From a checkpoint of a small transformer trained on Wikipedia.
Size: 10 layers, MLP 1280 SwiGLU, vocabulary 4096, 20.8M parameters.
Architecture: no biases in attention or MLP, untied embeddings.
MLP neurons of a small language model. Each row is named by its layer, matrix (down: output weights) and neuron, and shows model dimensions 128-255. Each number is 128 + 32 x the weight over its row's rms, rounded and kept within 0 to 255. Numbers have three digits each. A neuron's up and down rows have the sign that makes its largest values positive.
A block is one neuron, or neurons of one layer that tend to fire together. After each block is what it responds to, as a language model described it from the Wikipedia text at the highest values.

L7.down4:090126139143149117142142144148170111077158176136066132119067181098122147085142108088091098101146159089134126164105123138153128144165147125119081074103092121187162118130096116123133154125122101102155103138116097144139176122096105129163126102106141139123105170082091177098136089163158143143154113153128013158134151155100151130100145147190070146132119159127166143140094142204145162078171
L7.down13:133130059130112113102154092168100090105162104105123136129173155140171126080167165139051095126133110110103125091098111099145124083212159073121091126116085188142132090125155135162115089191137113106133109111137124108133167092139115094128177102099138180137146058097146135039127136144076137179141108106096057154102063180065128094132102132091089077161116124174204086121046142133109146125076
L7.down202:123172146147129114102104112150118139109101171130110155091071078149089179136120118147067190155093100110069103068094128122166098190074140154119107089143112129096137131137095137119109164122120076077112197133162096120181139101126138123148157117081105118140101157125145118160122181170180198169112177145102121138165160121147136139105164150148143147120081162176150140136096086128156131130179
L7.down207:104102184154134118103094098155113166123084110101128072166076204139123144076135144152172161127104102168123111114124173135114115146097110147103141148121134131124041097117129102102153107150081153078179151169148093201121071162075116053141106104128150152119138157205099149178143158107132103088112100125092001095107149121135088167116117100139124107150082124171096141123071113115071168118147
L7.down687:137052197101110090141160144121177111080118128069155128116139143139113108075165179208125096097083120112124145139129158121160216087136160117156151141153095124155081110205111063112113088113095114118116185120107118091111140119174107148099158114108141127159159091161132139084167131101127086126124164115112111139166132100128074094105140178161106182094098127107120131115150140170120170100108
L7.down908:135064129153093127163103114148180151128090109146144135092106088135118048056083128155124072122126116137159136144154212129161135130119165055110131112096133071069053136079118110149136149126151108119056130111152130095077093170097069124161154112133109074164070104176084182112141129118147120136140134109138118158137125160102121112124149107118116133178105093109119120103117092158107145122105
L7.down1172:111082138128123068132102097163124155140072144118134048088127156089192133142151149173131148117144135152127128192125163116192111158104157130149108107132089100144146155123115131175145143173173108096146143120157107094130041095078150055103143068221088124119160143158085101108132142157127112107095182122108131125137109160147168111119145103155115122148144109123098111159142146136099142099099
L7.down1191:127113108195118134206097113067152152168109112149128094167146153137152168149176152168068155116119075116162140169111137119137099144117120070138146069138165148122071126127099050089100084126159094115173146151191124180136046140119111180187141158090120124101060162119101115109089127153110114126126195133097047124075138153105091118133173081088137152091180151075084157110128163089163139188097
Description: Ranks, titles, ordinal suffixes. Word pieces inside official ranks and titles in biographies (rank of, Dep-uty, V-ice, Commander-in-Chief), plus ordinal suffixes like 32nd and 88th, and other mid-word completions.

L3.down185:159119101113165114109103157199094097073165181137144173094113143112156176131126156116139127160190104163092154119072141108138084139118137100130105143106090179071123113088130068178091104151142135103104125178152116121128055108174120086126140075140141144159112128146169099145181099123087150108127139176201159096120114109136124107128143156148151074156083101140110138083069139150117100119129
L3.down307:075104194122111077090094148184079125135152154142140178101129085134139148149096126063203140106126141163207143150039149112150179174156133128146147120137100148092111175135161100183089107157111120126122156110123138152114078093175122135166066168103082128143117109144109132167164109117167107131121127170158110136114157149158129119113094147152089103132109148136104129183168105114134091185119
L3.down326:111116155118069159150180117154118164101078116132134065164131148185144192175156125121107102117116147098145121174140124161101122152138198124134112109198108164136103188170079162166191112131092091134117136174162164178125081164132131050082073085140155108110108183035083100168113121099106157102091127131041085126145151126131126089103069100136134145181127142125155109082075075144111108117120
L3.down388:149042084130121089131118117180123189154175152093140109163101133124129154146123150122092115062161098127096178085106173072130135101173096163173164137165119164136096127102103113129110163094114116195179049151128103097160144110156148086139135184090156118090144081094171123117175097127111091123067151099153065115146114126034166082110122110143111204112105104088144127128134109050194170136121
L3.down437:146163078145126145107169190088056081133095158082087113120124112153103195147143161122093082111127145145142091157072106200097137198127186131122150128150131121119153085067139117140121102160152120138111119162099131108147043129148116143129200165116087149132143140102114085101168144131112121171133164084139130098131178174133114111112184116129164106169153171145155058207180145126134119162093
L3.down452:128117151131140121130167059137143106096136137150102117117095124095092137119200073103137064142149154074090085191160118167117151097079117108153063099116164174153094136137156125154091110158070126126106145125080091142075132128155138159171096106120144125109090120162104126138151092188086101122130132128095173159116121040133075053098180108114156121149128099167083037125121147126137152188081
L3.down1030:137096181096140112168138156054086141130136131124118109119114134106146089137158091154071088182089160098091103137129096147151122183106094071144067121163133128116049117122158109105090098111151077191120062077121155106129157049187121140186098133045100115095107160127142146123126177115094149137164158179155105123106113067173110079126124194122147084124099098128157053168157118093113137094115
L3.down1094:127123082115076127128180166179092131133105106098098103076123116189148116099144096088114131143151074118132165153117142159119144123123132142164131158152122181155150100190108128076145117158048059090090151101110103174041155150083145164072145085064140122086100116069133137121113106170156155141152164083161112204135128137149114145123074101139152130090141108172143126164104117151164183086179
Description: Mid-word fragments, list dashes. Short word-internal pieces right after an initial letter, like m-ir-ror, M-b-u, Falk-ir-k, sq, Mfg, plus line-initial dashes in infobox lists.

L7.down259:142140141203097104095182126105077154132103142151154114156167151091127176152147097137136121117115072133141076161130133112125134116180206123172143118113145154126098136183182144135178058163161125086123171108147155062135132152099118135092090081113149114109065065108143149121092171104077120090100128141084099089112125169121137165122118093106046174100122066148132098133110105107154058084091
L7.down310:160119141135127156098124134139195163139137091139145118143137127205122074142095076171124112162099114144117099152116081071144114181177182111125110173166124084103108129193164161113178179142185140069089172108157073124117111126068117141163113152118164130112098088109116089150127123139123122094122122076149206154117099145173127104162118126165101105151106178165152129082086069141123121069115
L7.down333:181120158123112122133122094106117173069154121110074142171141117142101093132092103149102130146130125166092079135139149092090162132126116120132138116110188137144136131179159152130125167076124131078083117114125123116156124138050150158069113153176156157157104163103113161154081116160038181128193136217148083046120120128117122106123143104179150131130100129131109132093119145095184108133156
L7.down343:187106114138178128147085065116151091134195127135135089138126186047104111166153171119166138141088133168186084161122174092133124141142109142145146105084158167125171119080151126132124112087137157181088126127141148127144148107153121165080194171159156162074164176107076135133177130137114170098082160126082123165099104112150141108168123118119127149165115081140091119100072121119120133196128
L7.down477:137113101160134114088123083161170131094124123114130138111165150167086121149112143110101155140152079119108169103123116128103150149129076138100135046073155131138136115120124108132139147114100189118097172135075131136178088136107089121156141095112095157155170146121157097071144124087080154111132155169070139110075119121088190151110128147106081206065098035187125108091122125094119133148155
L7.down786:112112127151141120087110132164165115177131077131136142135112120060128137131137146132152119169106115104165138140141069163143081089164121137115170089166101126051095116171174155075096099129133124080075107172093086144101151105120104135138118156160182053174147127135106128112123119107092113126105141095154252120115060187185147134086175130154122131150081128098109148105149106135113088155113
L7.down857:108189142099137139152136102139111160121146098073101146142095142092144121129142121119127099161149074121168141136154098124094173150159137100121168058201144105186137137179160088108145164125180146068135142135144134128076089133130130146063158153118144111123079173149062129096136163105106142112141125118112000155103119111079091116077098125131161122088189165101090112121121118156172182146098
L7.down1135:144185136160088099117159160151000166135135116132136087141132098141173171153114176118101133143161108103178130119115129159144143132138102166137148127180164170182151143139128123122107108153129109130101121108141119134148140122103166176116141156106131106073098144148112080174168128146151143108144093140140165142156120146158108051093129121031072120167152121142101134088150162128112137114084
Description: Leading numeric digits. First digit of a number inside stats and data lists, e.g. appearance counts in football career lines, costs, coordinates and areas.

L2.down1256:131191074128129139167083133105169133128145133159183146129117124143119144093105123140092125139142163143126133084098137073130083136108136114130160095163140120116153156177160114089215104176145123081169069175121160146120105089180145177151102107144135104190150196146196121113170179104114154117126141147061024194156146125121099134134114153152162179188085159105137137119173113132152131219117
Description: Section heading closers. Closing == or === markers ending Wikipedia section headings such as == Career ==, ==Plot==, === 2021 season ===; weaker on table rows and word endings like -ated.

L2.down601:123180104142132140125144156184110131123133112190204099070160155125135138059168167173158170191110080114143084149077146114138154119101173117112131101140171114151150156097166152166162175088105136185133148147079158110111128079133129111157129162115167126080109183172078210115140150135119133143133127189053104163098164134137173106115114154129105089159092090163182126114083093118153107142085
Description: Possessive "own" and determiners. Fires most on "own" after a possessive (his own songs, her own writings, Allan's own label), more weakly on his/her/their/'s in biographies (made his debut, during his tenure).

L7.down38:114116126166129106114146166169154169155139154172115085063099127160167133118057119129103123095125095143147123128136145162124074111123133150161159096129167072059117128156124132174148088135110106125091174102115137156110157083107082147148148169147140184158063169151191107110126168102162098160109144133130176136150107095162127172160122115156066100089084090074215146110059158109139151112113
L7.down173:115139204145133100174136156202133111150114104156136121139159102139115133094175176137118111100133117073117091105063133159131180111132179110121130123166156106153149123167139130126102122122136137101125119156150124120074123107191110112148127057124196144149102072119142172149137124169199115112121178149141060129163127188095235049104084141197114121092060120164152127152124130102143161120096
L7.down291:138130125136090174109164106171114069168120140149112118069194066104209114143087155166098149100120097156108140139184213058133158096141163171073162111172140104116117134130134134126132110084142107190165149108120095102144064173117170138123167134161122187123141144120166144094098096146134116180106128112110079076063175216158169108121139144118122146137108102062144103123116171111063083111132
L7.down294:149126203174155109132168133133160101119152141130141134192119145073119103100133095220117153154135219111159127100116132151149060141101082172154131133196106098103141195105118090093166102151118133141141092107126103164129164139160100134131078132168087149164106188110140097184150196065119146143092167123119132118114133098128116089146097150157083109098145128097123114141178151133114107210111
L7.down593:138117158162080155132161129106136134159152148102124176117118151130075090141110148139079137113111180106159147163124143162143149117128155176105129149084141108105103122048118116137134174155136113169091163113129124130123063139088104120108126088154142107163118104110090136151147124093044147101116111168156048166142161068109096157190136160142095142105102137112081146104206228160173082147120
L7.down876:134089185128122089131175052154136097155109175072154145204108057097135134069129154142104138134198149132130103131135121172155070088141091124145088143134149097179155117130120200136177149133069139077089151123127127135182126144118184134100130092151142098109159130129092186130167095169148139059110142082115209162173155091145115116116187209181117106190113157135142112165129163116148159177150
L7.down978:144145134152118113077152127097112196196150093183102154093136154139143129170073108103115157102111170210099043147115044126137169059167133131176142098087116093081108131121200109165093082145162171102162200091127122216073083130160112024143150127107154124153082166123149121132155133119144114143100123146121111126196104114141126112082143147117121111130138134175168111091086138096116137115131
L7.down1077:171158115132143149158140130164133166124150173195085134159138124147132136091155093091119093161107133149159158210135181153169115095181169202194175165187142157073056106105152103171193147133169167105130118137147116124122142168099179129089143128106076082117165125138199153102165134130148087122125196090124054102098145114085100062102148201095128150144155120076081090121122083107060197084116
Description: Article "an" and causal links. Mostly the article "an" (also "An" word-starts like Anthropology), plus "of" after died or outbreak, in narrative prose: "died of", "in an accident", "due to an agreement".

L7.down45:152140111091107110097139098143143142116104075157101153156171070144156075102108168129150179122140158121142166144122118117137125107187079148139093116127168121143167126125124089088131145093107114091152140123114138110141160151072159174214173085104104139211173102161126110168196172136190173155128063119162234128107151167150125112082109135113110122135155102099131165113150153113149109180146
L7.down401:120106160079144131179156138131107138129122160107156134109107098141168122146055182163143093105164055156105125141104160135133101154124077149148155106157141173179172111078158128150150133143126099093079116153125176108168172103100137147089154133135132081172099111113102124109167079134138145126124146082120118093149158131100134165102204142198065112136142128144157133103117166129121078110113
L7.down516:139113171126082163126122116108079109130122077138069065172121166184103143155060108075113108096093082126089138151084140105111182181156100121104142113097130104161091152093150111108165107094143158156080176093167136131136135098174101085203092111165085110078153130103132137131148111160113128094132160143099105126160145106114128110152130134148091100116119073087107142099236081114136122096153
L7.down566:116088167134174181125121130144165122133174123124055152074095145155119106084139092102122149113164177214188101123134137176115152106138076177140134098152143127131077096101083151153130122131129145121158157107141105077124120148211151153100134151094077046168167162141140168109107158143164169102075056091117207099135081116108120110155090105129106147099089158171135144141175137140120125093162
L7.down684:175128116133128144117121090149140125080121155092107147132129123088106111156145190120128133080160144104076125215089095108184128146172165094119097114142127107180072112114143106162122162158124156096117192152144160109088127147082100111103156105115143131143126099068130123128167143119097153135162135144124146047116143090125117130144110085109094151159146127143141170218165101118147065093113
L7.down1001:160088113164136120108133120106115081113147107151118129189154113178124123087109120071105097110128142111120116119075126134143215152093172159073152082134145107104144194161138105137122142102158117152124105149190108117133154078108079197093196181204104142200123180057125114147147134158162175141117125134115185183115162107154107132153181177116103140144129136168093121068164104123166108093142
L7.down1083:102170104111117159107111177107129155134087158176195170187131124109147102133136100115111076144134073086145150125085140161072152099110136155115183158140132115151053098135131081189150139181143134146119121162143134105139150028142122123136192125153071120095111131116146093152159137109073096127079119157138084130177121175169039156106109142116153106172170110090094117134110107108121172113100
L7.down1165:103199078127106179152145182081144121119182127124089130072134134139113115149134084191106125157159123085115140121187179126172206109139091120149093141136144150123086149148121157092145122114094108110118119095076129095119139126169119133113095099161093183135140138132173102126087173154088132093110096101077132127090171160083109148105096149107116130097134102122142133131118148075105196156179
Description: Wikipedia infobox/section boundaries. First tokens of new field or section labels in Wikipedia infoboxes and headings, e.g. Basin features, Website, Branch, closing ==; also stock census/table phrases.

L2.down1116:104142149111159120165108182111083147135101160133159098114125125085111142123106195158133193143094128163101046164099177113119151129149139090110125176108120163163142138129127145148130105156150105130165130174115148110105172093132137166161076150102111113020187134108137108117106097125126156078105088083075119099144150111076137100137174086103110166155151164088186089114139102115076062168125
Description: Decimal digits and table pipes. Digits after a decimal point, especially the last digit, as in household size 2.77, vote swing −9.45, area 12.94; also table column pipes.

L3.down10:176125128132091105146118163072147055065116094140181136175146128083115099189220087148115188171148144106140124162113144124062109141184137143059143064128156101130151117097160128058128114145172116119117072125127083135164099216123149093080138163140135099100142166128097131173110098140121143095124110158113118098079078101123142131133126175089114139151119164120094095134096044107125096148152
L3.down139:146136093063140153127173157062137153146124167163186116171147093133095165100108114094211146151125113119136191154077071133146143079128101163112148114106183148153185085126125112150140123126130217138171184133146119153098067156124214071120142107133145107070155157115156110113136134170155130147104123127153065105129136089185143069170174171103091135136119088133184087133139147138105179142139
L3.down145:199137109111063082103119133150108102162153162098173121100161141049148160137181127148122095120149118142131164134096163096155146079130105123118112121123155099119123156094128146145129188156174130152109077128164084148155058128141125131140135089107170126169168165092096108150172193145128183182064153120149019059132137109123111130187073152150121083112097135158171121105114127143104171118086
L3.down194:142178132091137135151132112087147166040188120162124135142117195159137137164148133134050115131168156106132137162157168151137086146156120176142154112150141100150118071142105103142181163189122121145124086129099143152175157161129152150083133101164172132043152174112184118096097132137126111085138089157100048145149079143172160168131059177137149156160116125103108077144180116172167122137102
L3.down484:127144135096143130062096111095088161100086147137152115139090110157140106140136131137132119155153182089147150130139085129111119110101112127154130121119165140136163195056115099141157117169083131090171139136097088081180132127174174118186143109127102178049130142107153117172154173104146123147203105078120105204177119164173167070157127142125058117135141185166155147136139119163172089142081
L3.down848:095132085127193154140127140092117112127103127114126144151086114130133082097061050131183064117097141123087152114100111168117178150176146093164107101133100178112105091108098133193167105079156115120141127140111106131114150135181089172127137095087092120129078230093151127121145128102139143114150113099125119107086093177145165137114112125179046128126101145095176127131147146171047126128116
L3.down975:089140166145197155083191125148169129084192133119124160115087127164101089117176072129111140158117165114168124128136062200058136118057120141183164110132083170100153064068135149166141091146097144071147172151080147129114147096121182109092084078157115073152162123124169190156198135124165135178079114151115116068152128134119131155141170072146110097141138079155168106136161166117137146085085
L3.down1222:131131147130147179128152173207152160156055163100150134200160107160143070095101096137065096117125132120115148178077163086073118130148117044170167137129102102138168070112188125150185141137136153080151106122135126130115139091170141112120140140115101170100133109108097126109158081105165126122165169135110000178124145206171102138133133121120095201119097155122108143073136121167137100108105
Description: Indefinite article after verb/preposition. The articles a and an, mostly after a verb or preposition in narrative prose, e.g. signed a four-year, on a two-year deal, took an; also the "an" or "a" starting words like anion, awakening.

L3.down130:107150131113170118149089180126131122104124178119116123149134159190200196100122131161067163168174118060114175192086152037120114135127100143164136108172075058116061143104150097120147158117159124102107119118130102124157046054147100057151164113126115084070109154064119088148188106109084140089093135152165112149120116119142164138128126136130122160109092156126159075162171139118084122179094
L3.down376:047111105121198155147100157080114136110152112095132119119148119167155165136112137118106147092078137157187159123107143134069178117117172100107186123150106125180186063105089133180118064093093141096119115084136154094153130152130101116102104115132114069166097164115111131105112095190140120169085114088137100121129142138129161151085105109139170132139206114075141197069122170174073092138132
L3.down383:129170125074173119150081130147150117132115119116199081108135165135167118104100109153123152155202125110155143064134096123115161162139148058128185066126132164132108130162181100131204106194138180096161114160132189134118138115132164110160163105203163134180108148099148102130173162115123132118135092143142090163136082136145101180102049143053087234162110077078149151177145095162083137111102
L3.down384:147156194172104165150095090119157166107091111119164084092123083104149123144154107131136127160135123137170230164107108135143156110168105146152162128177127134107100080142138097185168172149101105136146119080128161120074117145134140139149157109185099200139102036127167091042191098133117086165164183125137069166172097148143188130127140135119161119119113133134092148090115133129135145118133
L3.down444:120088169117104130131133139179120133137095073149106131087135120150143140123036098158087130100060075210173097134118097120110089093136168106112150121171148092158166152206109187110093141175093166078181115089135125118122119125101110161125142118158104105102154154108158104126108122067113128135111089132152079077129145140130106122091092134075174161092144122180156114106119135065134114114128
L3.down639:131104147095169114074112118172160084166122144126163106153158176174129127189092108186093148127070129065164129122147111140141107126149114119101135118143145092082145106134156180143104156128146145068095080155159099077137013114076185124153192157165117119076114081146132149217079120124096129190121120069153000145174170095145127129114130076164146119199117128082121098202075109119134125097121
L3.down745:122155170118124126116110128131162161125160188113145149124083093125150093147101185087146115148080104159139129107172154111148115128113195119140155142136097137127169107046114106175140110119093110107111139095177094100137165110144140129064152100135170149173111126152203126104134211152127149114143127114116016121097144131162115112066180121104092104090122114141125181165124129103099111129094
L3.down749:159141149163170125146150112169156124140129059121150113078113088144085138107140085139035118092094076121162141079033147141119165154178145152133142133122111082125076083126129095161141125158131134128205148070101085150165111130140038155102203104072148125158093097105104172099166142092129083114107123115120126138112176076074089109173118088157125120084092110153083096089086088148218175091113
Description: Closing section-heading markers. The closing == or === marks that end a Wikipedia section heading, as in ==History==, ==Charts==, ===Other entrants===, with weak firing on stray mid-word pieces.

L3.down157:092137107120114121097122162100094143118086160119087160117126141121117140132112115173123152167148175070151165115105131059137073101183151125085129146074150116167119120132054061086178126127172164025125096146162172101134102134110143060101072088169136124153148093100118139160149141169194097119136120086074077123133165122121114018126137124126105123136127084109109167085097113086044135125161
L3.down379:127078098182064083176100132111119178128108143158111114143112176159125162080108105111160135111162139186113112149136198135138118132133148153145192161103137139183095139110093142100076119008119160143149099119139139148079099146076149086196140205123104149215144160096164089075097159144075145129106127111102107118131079122161115122142135086097134129087151115134127172134087143148123153088135
L3.down462:108128129091116063182069114177110109143091125146149051088133118144112117108150130122201151169163159134168137110165090087127163185163098103136146168167147094094125163103174113097161206119076147140096105072131098076147158130103181100189109088109094172134124043158193118152091110162133115104109194115150124141179096127165090117092195216100128165145099157195124106151149190143128107125097
L3.down825:141166119103172157134096115117103052150154116113149146155134125130124112068086167156165108137092168130078077120099139106158136137133083122147131177160158157136189188117127103090198169096114168145127057113138077127166068122165116109137130095127171162131155140173099081069127141135140112135174150130126051123151139134209130079154156141137082087086110104112146104058115108124124136105122
L3.down976:112167104064192122107152151087187138144126164151140118083127130077123125140137126103135147178143144086123146106135128154141134057191117108100101114114172145128133132141113151122188171132109190131130112107097097101104071167131184101132054124166113118172158134105108092128082189148167088120169153105121122114081087164134127161152117172129077054092144120114092134089164095077112099070138
L3.down1068:143061159144126122158138154147132141111122083068112111171191168083127062166119103143128115149146117069106195095120167076216123126163183127133199128150108178159183164158101103144174121167140079115094163155158149088152081135137136111121098073145111137154064124079181131155131149183155117143145140134073117092136095156088158132144142141162122099136104194203109090117083142142063105085184
L3.down1140:077108140154079155173115107133081112167137120142103096155138123121139126133124138151171097117119124156121076152182099144177165105172167148059159100132100220164091151121136127101082116140101110152103148111089100121063071151147077145175100093096148084168112172134138123148069140148093085125101102105135106160110112145139114125196160149133146156071160199125190031073139072162141183182084
L3.down1223:137157138102195159104138121181083116126141142146089162137082114083156124095094153146157073153064106108086143110102122147135050126162137137152145134150124145139168082139137172144137155096129084115159112081104067119117133089083068153103071133122141102109163086103183140117110105122158184120082104131134171160157157145181115153155116107104166103134134130102153074175161142157147176143092
Description: Ordinal and superlative endings. Ordinal number words and their suffixes (seventh, fifth, 58th, 3rd, first, second, third) and superlative endings (highest, toughest, most), often in rankings or sequences; also stray word-piece fragments such as cry-st-al, every-th-ing.

L7.down78:150070111083063126058138155107149107143210064122098112103178118153164106134146165166134137102141100122114090155123115130123185120102159063158126175099124146162133061079151156118196147117162072033125118075153112157166130148119106149112159132075139172108150097147101175144186150133120141102125148098125122125130111115148099109108149172129123178120145081115181119109105123181163187146088
L7.down79:120097132053106142107119139114103203113044139094134084108151098148098134159125182106156137137125147131115179175056157138076115122172141175089126084121148119110125102103110189108102123067092158115169141062147102174120044146162129113118116121096074100123157182111134135148120130174115084140135094151089036166125106110100126108045121146124051082105173164159138114132130105163150063094135
L7.down93:137194114077097118035145153070053067169090188125128097083158100169178143117146138159166144156134124170118153140127124171128203164150206105127102110102127182134084184088194183096143158097176106144159145197118116146126159121131152129116142056102162061144096091131151144083077093093112108168153115103148061150160135113098212102096147077129163129102173103157132104082031116129116143185129
L7.down164:131098171091147180119120161143139117123142119157101189117127158181143139109130120121115132175117081180143062130071088131147096103140096113140089157136148083129131175096117064167153163169128125054155114135126105161131170199127091175123154098153147121157073116088114181121172163093110125102141074126106195111139095107165182153150060127135115092156166105185056135142134127128136178186150
L7.down502:174102117096124194165149104127099099070094152110083080128137100116122086144130151190141176116175130089146102103112161149120109172134110118114097092087090126179115157067163148102090122131112128122112176100158049189108133135098120125153141085085117160168134099104151136131154160114090147113171074129150136132154132108153145184078107114115140116136142084145163181117135162127133110162123
L7.down804:152126170138075197098124086181105141152108178065130151125164145121203051155087097136113178124112156126132127154152120111119155124103151169122181173074172116159132125104133115124145084140163186164144130119130139109154094187101167189129123184122137138131093167099170171180168141148125073104103131126154004115118120076178180142116106100099154182121106120208156114111113128095114134091112
L7.down910:120104104071125166107072148140107072157125198128129164123144097111115135144090080114116065152177138113097130114176103127140143076137157146194139074150112105131169056073122156133107199123140141116127122072153100114192082127137174155112057151160185194111124101110122122139129060151134036119149127120112146111140099112168131150139063116157135171082121093131169133137128097124125121124093
L7.down1175:123113115061131130055163209157168094129125180149140188132070182174113128122138149132125174170151064129165131120141175136101124146135172153107075174174159158112087149173124129178112118108075164140141199127120145135096104155118174129094138106174141109115169111090145139137167096076148155056096124132155084116108175087150074136149091124114115120177156160169127102163110059133085102142126
Description: Kinship possessive lead-ins. Possessive pronouns and suffix pieces in biographies right before a family noun, such as her father, his maternal uncle, his eldest brother; weaker on word-ending suffixes like -al and -ous.

L2.down7:071118103139119137126084163128182101108095127119181136189190135132121210114133133106166146151126128134132131154150109166140088133157130157116136110067158165113108109148127102181116102133122175100090179076125144112180160116119147090138124098106146096154118117168093127082156110091199099121107160132082107128137143117115161104071129167100134125104139136142164127155093207091127135109156
Description: Ordinal suffixes, word-internal pieces. Mainly ordinal suffixes after numerals (3rd place, 101st minute, 16th century, 82nd District); also mid-word fragments inside names and rare words (Mat-th-ias, Sch-ut-z, a-st-hma).

L2.down51:166124107134144129133107127074189173092193124111108096079136161075131129185147140086095101094109070118117102143151080115136103075161136168110140175152128212162152152050142116145151208142142090170129111114084116091176117062124160102123097147123174088187100127130100099154166132089121129165154117144139078139142076157174069143090124137105093170141127149094121106210114155136157139124084
Description: Prepositions opening complements. Prepositions and linkers that open a following noun or time phrase, mostly of, after, since, until, from, during, e.g. average of, won since, after the.